MLP neurons of a small language model. Each row is named by its layer, matrix (gate and up: input weights) and neuron, and shows model dimensions 0-255. Each number is 128 + 24 x the weight over its row's rms, rounded and kept within 0 to 255. Numbers have three digits each. A neuron's up and down rows have the sign that makes its largest values positive.
Before each neuron's rows, "fires after" lists the tokens most often just before its 100 highest values on Wikipedia text that the model never trained on; "fires in" lists the words (lower case) most often at its 100 highest values on Wikipedia text that the model never trained on.

fires after: ",", "on"
fires in: "which"
L8.gate754:116112165130133104131150134105118168087122138126132114110156127134142143147129120131123115115096141132133149140143126175133117078126135085109107114128102126111103089144112127134119145148089130102099108083170167120147113142080109115131106119148141147105098150134088142096106100139130142130110128108123143078128115138160162135155098152116094147090147164128146166143108090097157143110132140113160154124127102130152193104113100114142161159126119130110121133139168107122078149129106102141077130117124128117125140149057123110121158151181113142127108159166138166114168138159132109131166090114142062124101079133144128103106105121105106130104154136106151091153142123172113106124165121093116128114169070115107143071109097148091186143135156145147131111121133142159123156112107140
L8.up754:156110099102115123121081132140152077113109087110119140133131163146166119131140114143109147151135093160142072165102154087128092106082068164150105153148110150161141105178131147110144183129181167142148145162155115127124113142088137111150131115080092115142126145115116116149166120119146169111149088135142117154123142169169128126102154119122081151096134125131153129127131138123156146111113100126114123123132140156153116146109132135109120096161167143094123148121119105127129139092158109131151137161087131073159133137148146128093118137132124135135127130165121139127149180142141130137147117112116103122158082129125099107159135114085127138128139139130161144125109156105184183118131115098139110137133137078146167136077147103060117135116110105170124174132121162125112144109128139

fires after: " m", " l", " M", " w", "M", " pro"
fires in: "music", "life", "wife", "production", "allmusic"
L2.gate359:135146122116117158131164121101141132136123157099074126123138135116140139152138104133139108099100158113118104125128115118167162153180134092135140135122152079118191118102088091118124172121118163163155131127114122154115111148129120159123108142112150113128135139139157169103146133133119086076124124110093144098153133135133108108144112138173129133101140136126162128137177159131120103163184124124140160160137158125076117099088128193153133117147173123145106091158167112102135140120127134149120072120162124094155128133153129081184168124108171121126107106130117162150124121116155129135126124166113127151135127166160134129145170103087135119091130122147135119135116138121152086144090125141139077153135147132115123111114176133136130052124149114150107096159139163162119138115087143
L2.up359:130155122097115145179165110070108129128113172100103078113137131143115165139105121127119097114149102103105171135134122142189176120161120099136162133102158145125149112121099070155125141147138144105129171158118151144100118115134049174156114126133156105141122124110117119098113174149104120081120168121104121145123134127145123116133116165136122183111164138109138154149146152166095085132167136116134107145155142161106113116131170137167132129160133120108118109130153149107132106112133098126140099123166115119101146116137140101168149118133121128120099087132120145086104111193114142125144120125158106191095127136143142107135170149122131093136144126120185119168128121110112087105093136117106129187148122121142115133137137127113169121138120109144109114163105155167126121134095140

fires after: " Th", ".", ",", "t", "h", " v"
fires in: "this", "the", "its", "velutina"
L8.gate297:095103141121119127137129145166139139121146139156136132168118122138157140095130130200112172175190105123107138134106142101110106085127118123117121133118145080137081119173127148086119149153130123146071113128148138095172149138097122163128126120088102114121114136197101101129146130145156108150134139129085137148150118128130123121183099105154107079174142126143129120102131128139147075145116108114098132153120120123145130107111114093107103151120084117125146144136165103129119116065128131059114104113151094128153093136115164118146135115132107109126137154125133159136118138108128167101174112100130133162165132124138099120114157111122138103079128139114135137147173122134115104208096128112111151190153099090140134123136130107106124089144116122119136146143131153148125135168110136
L8.up297:099141068119119090133151137133148119124064107149120141138135142173145160141088093166177109101118137107088123135104129086129123129167137098147097166131144133113099109122121111094086144108085131136106123149139190123130115143143136104170134086149109120110109154135152129172148120136100140138186084091128122140102166061153107128159125138158100149105134140120165118144142133171127166159097109147127140144136140144149125111139143103084091111149115150125144110104099114135145123119120116086158144135125129112112135135167114149125105137132175072132079142172137154106127115153114124103146160131144141119118139155111158124102116141085133136106106137079134123114165117138152120135137112168152133137177116160115152089138141118170108103120079100130156135097113137170140119153093114

fires after: ",", "a", "ose"
fires in: "and", "who", "where", "but", "because", "that"
L5.gate741:080122109138186133139112174141122107106130126139127159155162097192152127130172126113166153122132121161128112129094145126111152117105175119106133165130114158150154093110089135152108143117085174121157130100150131108124131128112139124149123144087123136118128115118101096129102132096127116123106123113111148143119126148137088125145103118162106151087122127103114089104109148136130120087113125140187122144154104098086097135133129098101101118149134151095123109093118168132155055129133111140120109105132151092143123106140137125111188110138161082112122138164144110163146109182128134110118133121149117077134132147136131117161091110107119092122068116121124083103165132105101117106135128164104168159131137077179135104119113139129140144178119160111165130116152171105119167132137118
L5.up741:122119101137145154145133142110140085139122108128131113120149106182108076149194148132145133103134102194116089113118146161121154085109136116119136115109120148148121123093153116151144124115084165141172114104156102087094126159080146122138124122094103165144116114089106110130108127124139147111144112140114144148121119144097129109146137091117135130067097118106087103075134131115165145142130092107198129150162156129113129160153108148147123151181129129125126131120140127131143102111126100097114105134112135118125127093123119128104153097139147118171116179152146104125137157157130156130091074155122095069108098140128107111163104149109136157135077136142163082146126156136094127105132116118118115158178107063166117104101126147137145136132123147137111120138139135098138136124146170

fires after: ",", " Ar", "it", " C"
fires in: "which", "art", "architect"
L6.gate700:170091185092167157121125123118130148147142105142109128139089119146130178184105113086116085085110135144123130132118152140112160136149113130120110115140071131141138089142130106079114167154095119153182168135151123142146145137130156106105084108133087169094138123133125111113154108089111122156112171091159128104130119144148174087158110081144100099122127086168134173127071098119074152129113151088097119093136153125174121107144115132120147128129090164107130143139124155124168150132163139154152095148139143155124134128138134159141141121152165145135146136128129147153137101149156157081183116157178156136125096143141129093095157127107110137103105145149136135127136134123104091116120122147117124130127155121151133107153147143106117158131128118123121110109102144128141157173127134
L6.up700:103080121113147124118132125119197119109129046131161123134135132175114126143095110113081162145134110160124077113132141111133121071142132151137110130144105086112154102142136142108129118103121150135141107102147102120135162100128172107112107128109091097095162098153104144164162147111061107150109138131131147137123104123117144125131129120141076159088169122116152055121095114107139129132121163149105129151119135063110092140123101123154125153117171148104097146145098131127111151104142098157108094135144149134145107139094170118122110099094158116128112127156134134130131117112144158078113126138159124127121130148130127133117115147117135172129115169113135127140164156146083095122110119118133123130129166132135132100109131136144116136114125047135078173127127165113097103124111156

fires after: " D", " d", " g", " l", " c", " C"
fires in: "division", "given", "private", "divide", "lives", "divided"
L6.gate976:117110137149117133129150137145163151101119179138142114158109095140141117088155113111103110135124108144100096088126122121124140109157141085106100124118141155120138162110170135150143145151121137169095135138157118133109144161119141139166142170110137130099132122080107121153121143108147144139091103117147113158136114196111121073130145137157137148092139102081177116149100138113091147103157153123078111160121125120077098110160118106113144131133137104127134203140137106139114116113152129163137118127140138116133109135129127100130140099089113119097123131149099077124151173134137134106132151084167148161138136125141146142175116095140116149210150096064123096059144146158139119092138140068130126127131099140153141158135117121159135119140108137114160162096119134144107114114123150
L6.up976:158128114081144126113123125142126101110154134116138140117121147141141071072118096164091149107100153101113172104144181108129109114127122122131096157116140137135147090093142129160138128143161128100146104112126159133096142126078139186114109135154140110108144135102125086110124136158160164146139168118131128114130144120102153136157118110129113145144179146126151116107135184079127169097114132129141124120136155113128181067073146119137160122129150143126118110139135137108110134100163150102121130114091153085130138145111109109133157146139132152075091166116141120107110157106097160099097124132127120134148132129122131089099130086133140109121153145085150112152144108150099153108131115098171108191100126109119163068103092157146149128139154113149093119118136143198123145146144129

fires after: " g", " D", "est", " G", " ind"
fires in: "government", "festival", "governor", "division", "individual", "given"
L2.gate61:097102123177097133123145125126107139124157160176192162142140175151120114086112152159165125140115135104134135157126136155072109092075142144119139063161096163135150118094115125167154145124085132112095114109172125106147082121096145157109127171109126114082148154184163122132098127151135105102108142132146144136101155168145149078131120107119127140130139149152133085137105151076158146100140108146080084092138128109112136101094102165122151122121142143128129115119144112137151131125133126118132124142107157132108118112128127097143125124128098141094118132126100115157142153146130147117119167149130141136132131123152107077134070125104161112153147127135159099138183121115137103113155101104132125189129129111132083137114124134123122145100122133169102151099095121148113129100151083
L2.up61:109148169156129141141117135130145152088106145148167182102137096144136110135126159132121088098114097126120191123108133162117151080097158166144104116124137157118143129135116110145126107129181151137111147127155110135139162138147124136121137141102113104125147132146064101143147107132130109098118127160168066112137115130131099102101173115106144128136166167150100113141136129148127129121182118111089098108122134131114090120112124130173153088165091141159126099165117122120115148152146213097139145141136089111125117109070128127108134122107129118098098132149124099138145137124095171120145095158135120114127178147175100161130102117118147129110184121114153118131172115095134110112132136163139128167119127150140107107115124122081138130106134095172095091154114108176145131136127100

fires after: "ed", " o", "ro", " to", "ated"
fires in: "by", "own", "brown", "town", "crown"
L2.gate950:162136148135130161145116159143087151130123108121084120136128136168133104118111052117121133097126120128127146144132126087150154127122144090141151103103143131102159135094136147147138158129105134133157156116124117089114147179137166122144127077171114116158125150143100156105132072133105140146119119105151122128117107162144169137132141155137162134115112161156115129158117143117142109157119163111112121149112107138092145137114092135084135117116123155083094145136166153157110207108134113119113143124106118116172105102122182134144149136128129105126166134090097095119151159135075124171126120145147116106184126099109144139117140120073093124100120100151124168129173103131104125164118152164127077126120136151171114118125148089119114093123105151159164090117153075117097122122121120
L2.up950:120118151107150126097105128122153141094142108124115119145087149079160140154126073134061118120106139196109108147133109152118146100141119151124164143151074103127134100160133115121148148124099117136163125161123128148112121153157128151135139114133119130114098126176146172159119143110155142149109142099153130112149106139146154120143132110141092056111079085093141142136133124104105148131145104092116159105113165098134134144099092145126168093056089130112097073093134165126108090145129155112125101108120151108147143130143108113118131100121132142130143159160104129142112115117146107085143134152096106112113088094121085128147176123104134119125125142114120105146122107127192127102136153115128116135120109123082108134112112124118103107146184084149137154142136110126188107124129149

fires after: ",", "p", "a", " and", " c"
fires in: "which", "it", "because"
L8.gate848:112139106116126073158149121076112147124142087114121127141118103157154136130106150075124108123137099156161117171159171117124111142089126095136157154176109178116133112080163169105168127139134095128103114123149146116132104184100183154139169121108147128093117100141130100124143159148146117137137109155108150157115123103148141110115093131114136128104092136146211114116152144087121116152137133104118111168082120156165124156175106133133152147141129131107140124124099121106090116127150136142137095142109176114102115102125155092134128125140097127135144145147092115149164140143141111130154091121125148140120094094112148121136103114114107095118087138116104099150128070147117082145127120125155140146134141114149190097150153171098107119132115101107099124109114121174121160129147136
L8.up848:089144124116097136141131099145151127091111099151121122089119157120120127101130128151171140137128140116143158118074143146172095107162125099118133133154127191131137095090118133109147139124123130100121139153100114111146099088168082123102083129098116143138149155121141104097145111061135186102133095104094068136135111106161148129149133131169105094122099111141144134109113114146117155137099099128136114132127087158135168146136148131128115128119089136115131122117115079093149133118158120106153138152107104156156118099096123134114148099196136132158182152161151158159134134122141122118157111162117161140195118124118110120138120172148123134136108112098161113107070126140134097176151154122154163135135119110131170120084166115087143147113120159129128137123140112108150115122159100

fires after: " m", "oot", " M", " W", " H"
fires in: "music", "football", "hall", "dallas", "allmusic", "footballer"
L5.gate63:117124120105128128167132105068128146119148148135111131122123126138110113089124092159123114112129114096102121130142165087158124129142154141115106106120162120145163156113145061148129153116111165131108120170119157127048107125091099130132149100138165141113115131142170119149106159123160143117106147145098112154158127138137130123120161139099144114105129149145145133093117108135119116130179150102120140128125168122056091095110143116203114118168097115130091123141132147089131129126139085099132119070161144102162149107127138136145100106151136132135154077137137139201094114170153121128107128131118100104133090129137176111138144131085128118135121139141131126134126120166112125134093131143141089133122123091093151127134138115108116135171130087140095140118122142145135080150053158
L5.up63:103144124105104123138148086086110142100157144138082136149126144136120127080119122158117109092153101135124137147140127136139105109122130139126133140111159116155147129114145101124110124102150162127125141170120179156057109143089096121117136104165140109144118123119139145174108142189138133109125134128122144157136122125142136127108164147153133134142110138119110106115098115133166143125132150111174109125101176084089112102114124123193100103162128108101097128128118159057157146132119055107100134058164178131142136135149112132139117129146153138122132114080153163145098092145176095110119097121131100123144142125155145119123144143120105096173129153154111149127138141116151097130077180124124128109121114085113151119135156123095137089161121110119099153148136138158146095149078126

fires after: " D", " d", " g", " l", " G"
fires in: "division", "government", "lives", "divide", "governor", "divided"
L8.gate700:108114121159101160118139147152114151095126200128121152114130130170122119110144136139111146145132080145102092114125143131130136082136116111066164124123084130151136137098107132138153157174116129154136155146133125138139102109134144134117091127167124135153127127154134105142108146182120074106120090151164121140108117133107108125130129102080101146190114169101122108109140129071133100130134134151117118134106128134091210128122152111117131137094136131131169120156148146116143166087119138091120129124120136141151088128137162083117121109116095154114125129108120105163078152100116113102164123143136113129177090124129152099132154147177059109190179155107115120109152126159149110115132081093138120111134131156122134117125106138164128137126102120101145097137176140131136114111139120
L8.up700:116132140165130109118122128139110155147115164132116087115142159144103187137154141133132163088166123099116132140078139083147140132125126144097129125118141120093179173126103123144139144116140098093171136108125126086115111145105154147127110147194125088154087102148157129091107143137148119147133115117116119107092115126106115132110137089155144165105155118133135112094192132184086126081154101165134093131127120084130117116164093118190090098139157194140074132131121122150148125123109111167125126152127132169118120093115133125135123131055125107138151117129119125103110128107162132094146134124114127160157135145144111131115077161117145126130132114136105105167120095133141107109123128142128127159121128130163108118116150157127167138149094117117114130113102115099091155066147129